Weights of a small transformer language model.
Size: 13 layers, width 640, 10 heads of 64, MLP 2560 squared ReLU, vocabulary 8125, 74.4M parameters.
Architecture: no biases in attention or MLP, capped logits.
Training: a variant of Adam for these matrices, 553M tokens, 8440 steps.
MLP neurons of a small language model. Each row is named by its layer, matrix (up: input weights; down: output weights) and neuron, and shows model dimensions 261-388. Each number is 128 + 24 x the weight over its row's rms, rounded and kept within 0 to 255.
After each neuron's rows is what it responds to, as a language model described it from the Wikipedia text at the highest values.

L6.up139 [101 142 125 101  99 126 126 146 121 140 106 113 173 117 136 101 169 117 119 151  90  70 136 148 130 159 130 124 142 118 124  95  84  76 156 132 136 144 150  63 158 125 137 127 120 122 147 116 149 123  56 136  97 115 180 126 146 135  99 127 147 118 105 128 152 105 121 128 121 116 116 105 132 122  99 162 160 131 136 163 132 100 136 133  96 123 120 166 159 121 111 112 158 144 144 101 107 102 153 179 143  98 119 125 148 165 115 138 157 128 135 150 107 152 103 106  99 129 110  81 136 152 146 150 125 124 129 151]
L6.down139 [179 160 155 177 126  89 134 116 159 143 120 111 106 104 114 140 135 149 190 144 159 140 108 163 146 134 103 136 135 105  96 123 141 145 130 144 113 113  88 109 113 109 103 116 150 105 145 131 127 152 116 144 127  89  98 124 128 135 119 113 124 168 106 108 108 114 167 124 114 178 117 194 158 134 125  76 135 105 103  99 130 103 117 127 125  95 108 113 133 168 170 126 158 143 154 144 143 122 118 119 123 141 122 108  91 117 127 129 143 114 130 146 141 158 115 143 111 132  74 146 175 127 109 169 113 128 112 122]
Final piece of a transitive verb or a relational preposition, just before its object (often a named person or team), as in kill-s, defeat-ing, beaten up by; weakly, table-row pipes.

L6.up2257 [148 141 159 108 131 131 136 145  93 155  92 126 100 111 135 103 161 174 118 150 120 116 131 141 158 170 106 157 160 123 139 139 127 117 133 154 184 141 108 105 151 123 123 124 116 162 104 125  87 121  77 117 152 118 117 122 120 146 131 131 158 113 132 144 138 177 126 127 107 124 102 132 134 154 116 103 192  65 149 170 148 111  97  97 136 151 134 135 118 125 152 141 142 128 139 137 121 123 115 185 113 114 114 151 125 162 164  92 149 142 106  98  95 155 111 122 124 112 140 115 119 149 126 191 107 159 115  96]
L6.down2257 [143 135 102 135 158 144 159 180 133  87 133 119 124 124 136 105 119 162 179 108 119 122 112 151 163 137 133 126  67 141 149 121 108 176 182 109 136 179 125 149 130 137 129  85 119 140 141 125 149 122 125 115 161 149  87 150 139 203 108 125 112 135 103 141 161  95 139 118 113 154 127 113 151 133 121  79 151 148 102 102 137 119 144 122 100 115 147 107  91 141 154 102  79 106 132  90 160 198 116 125 102 135 128 163 158 101 142 175 126 126 136 112 130 136 151 153  89 116 111 145 113  90 130 168 155 128  97  92]
Verb endings and prepositions that open a predicate and expect an object next, like cross-ing, through, includes, plus table-row-initial pipes.

L7.up861 [130 145  99 112 118 172  96  99 132 145 101 139 167 166 168 144 113 180 134 109 110  95 148 134 136 114 126 105 116 112 154 102 123 112  88 154  98 118 138  94 152 129  96 127 106 122 104 105 123  88 100 123  72  91 140  99 148 145 168 106 166 120 125 138 122 146 143 116 115 129 100 116 140 104 159 121 105 107 156 159 139 154 145 160  88 134 147 156 134 152  99 110 185  72 122 131 135 124 106 138 141 139 132 148 169 143 115 125 173 120 118  91 119 127 124 122 121 130  86 102 164 135 111 150  83 164  99 120]
L7.down861 [134 128 117 148 114  83 136 127 144  89 137 148 126 109 159 130 140 166  53 162 152 138 150 131 125 155 155 103 129 153 100  90 122 140 157  98 120 157 117 129 143 185 172 131 160 181 148 149 167 113 145 126 148 181 135 118 179 166 140 138 178 169 171 122 126 155 153  99 148 127 135 161 109 138 143  83 120 108 120 122 163 166 160  86 112  99  87 125 137 134 136 120 138 116 141  98 148 142 140 153  95 129  96 114  92  77 165 140 116 162 130 177 139 139 126 135 103 186 108  83 101 139 118  95 118 111 112 108]
Word or verb-ending pieces just before a named or affected person, in plot summaries and history: transitive verb endings (inform-s, humili-ating, warn-ing, convince), titles before names (Mayor, Emperor, President), and the, with, by.

L5.up2097 [103 153 121 160  83  93 107 149 122  83 127 125 158 167 122 166 137 130 119 135 117 105 125 105 124 140 120 110  95 134 131  97 157 177 102 142 121  84 104  88 155 138 157 144 128 130  65 103 143 119  86 147 147 160 129 100 118 126 108 133 121 144 142 118 130 155 115 127 116 175 105 142 119 145 144 151 122 131 146 131  55 157 123 162  87 130 140 130 126 122 120 121 135 106 125 128 137 122  93 127 143 137 129  86 163 118 152 151 158 158 146 139 126  93  55 153 170 118 117 118 135 121 125 139 133 123 115 125]
L5.down2097 [ 97 127 146  69  93 112 138 151 143 138 146 133  91 139 117 103 142 138  85 182 127 141  76 126 131 109 121 136 142  99  86 126 113 108 152 130 116 122 114 136 106 115 117 167 167 101 122 125 110 101 131 173 123 140 148 140 140  93 113 110 154 132 146 141 143 107 133  98 122  88 137 104 133 134 122 143 144  68 105 167 103 139 110 144 159 138 144 117 108 144 165 158  80 121 125  69 108 177 143 134 156  97 144 105 122 121 112 110 107 138 168 116 102 132 115  90 141  91  84 112 122 137 165 102  87  82 135 100]
Completion of the main verb right after its subject, usually an -s/-es ending in present-tense plot summaries (shoots, invites, escorts), sometimes past forms (took, shot, married).

L7.up1017 [116 150 134 136 101 131 112 125 130 146 114 137 158 153 144 127 130 107 116 167 160  99 144 144 144 162 130 111 158 119 143 136 135 110 115 134 115  85  94 139 167 148 143 141 130 111 123 143 116 181 126 147 132  91 156 121 150 147 158 132  97 142  60 166 160 127 162 109 155  98 180 113 127  90 165 123 135  83 121 149 135 149 142 155 113 139 159 146 125 150 110  98 160 114 103 109 135  78 131 148 164 110 168  98 169 120 165 126 162 118 117  94 106 158 116  96 145 155 117 111 141 130 125 167 113 100 120 111]
L7.down1017 [128  88  74 141 103 113 139 113 137 112  99 133 128 126 109 158 128  84 103 165 151 102 157 159 152 134 118 126 115  81  62 142 137 113 108 144 144 119 122 124 144  89 125 142 102 118  89 123 145 163 168 178 112 138 106 153 153 116 162 147 121 118 130 123 130 113 126 126  95 118 121 152 100 122  84  73  81 117 135 127 122  98 126  94 136 149 126 121  88 108 137 171 137 131 126 124 167 145 122 124 141 130 137  94 184 103 109 127 159 137 162  89 137 117 165 116 139  89  98  82 105  86 110 138 167 155  70  86]
Prepositions and transitive verbs, or their final word piece, that are about to take an object, e.g. "opposite", "walked into", "joined the".

L5.up2233 [122  85 141  90  91  90 114 129  83 138 121 119 117 160 140 148 136 102 126 130 121 124 141 146 140 166  89 110 117 161 167 162 161 140 153 180 149 100 149 105 170 150 144 150 126 140 104 102  61 121  87 124 148 147 149 107 134 131 145  94 159 114 130 104 169 179 154  94 102  95 126 111 133 136 137 125 161 145 142  73 127 137 114  97 100 106 135 178 111 123 122 117 144 108  89 119 126 134 106 114 200 142 111 125 163  88 160 117 162 116 107 129 178 124 132 127 143 128 110 107  91 136 120 144 105 169 123 107]
L5.down2233 [175 128 165 123 132 128 136 121 113 107 101 173 144 104 134 104 138 162 120 147 108 175 146 131 131 151 158 163 169 118 133 115  83 176 135 149 140 100  81 138  92 150 139 125  90  99 125 159 115 156 113 143 135  63  73 180  90 161 105 124  85 121  91 110  95 129 153 126 139 157 138  88 143 123  95 111 135 119 151 124 127 111 135  91 131 135 168 133 104 116 187 101 119 111  99 136 126 125 152 152 120 156 149 135 140 132 115 150  95  86  81 161 114 161  79 114 111 109 102 137 126 103 122 170 159 156  90 153]
Final word pieces completing action verbs, often after to, that expect an object, such as overs-ee, investig-ate, irrig-ate; also of after action nouns like siege of.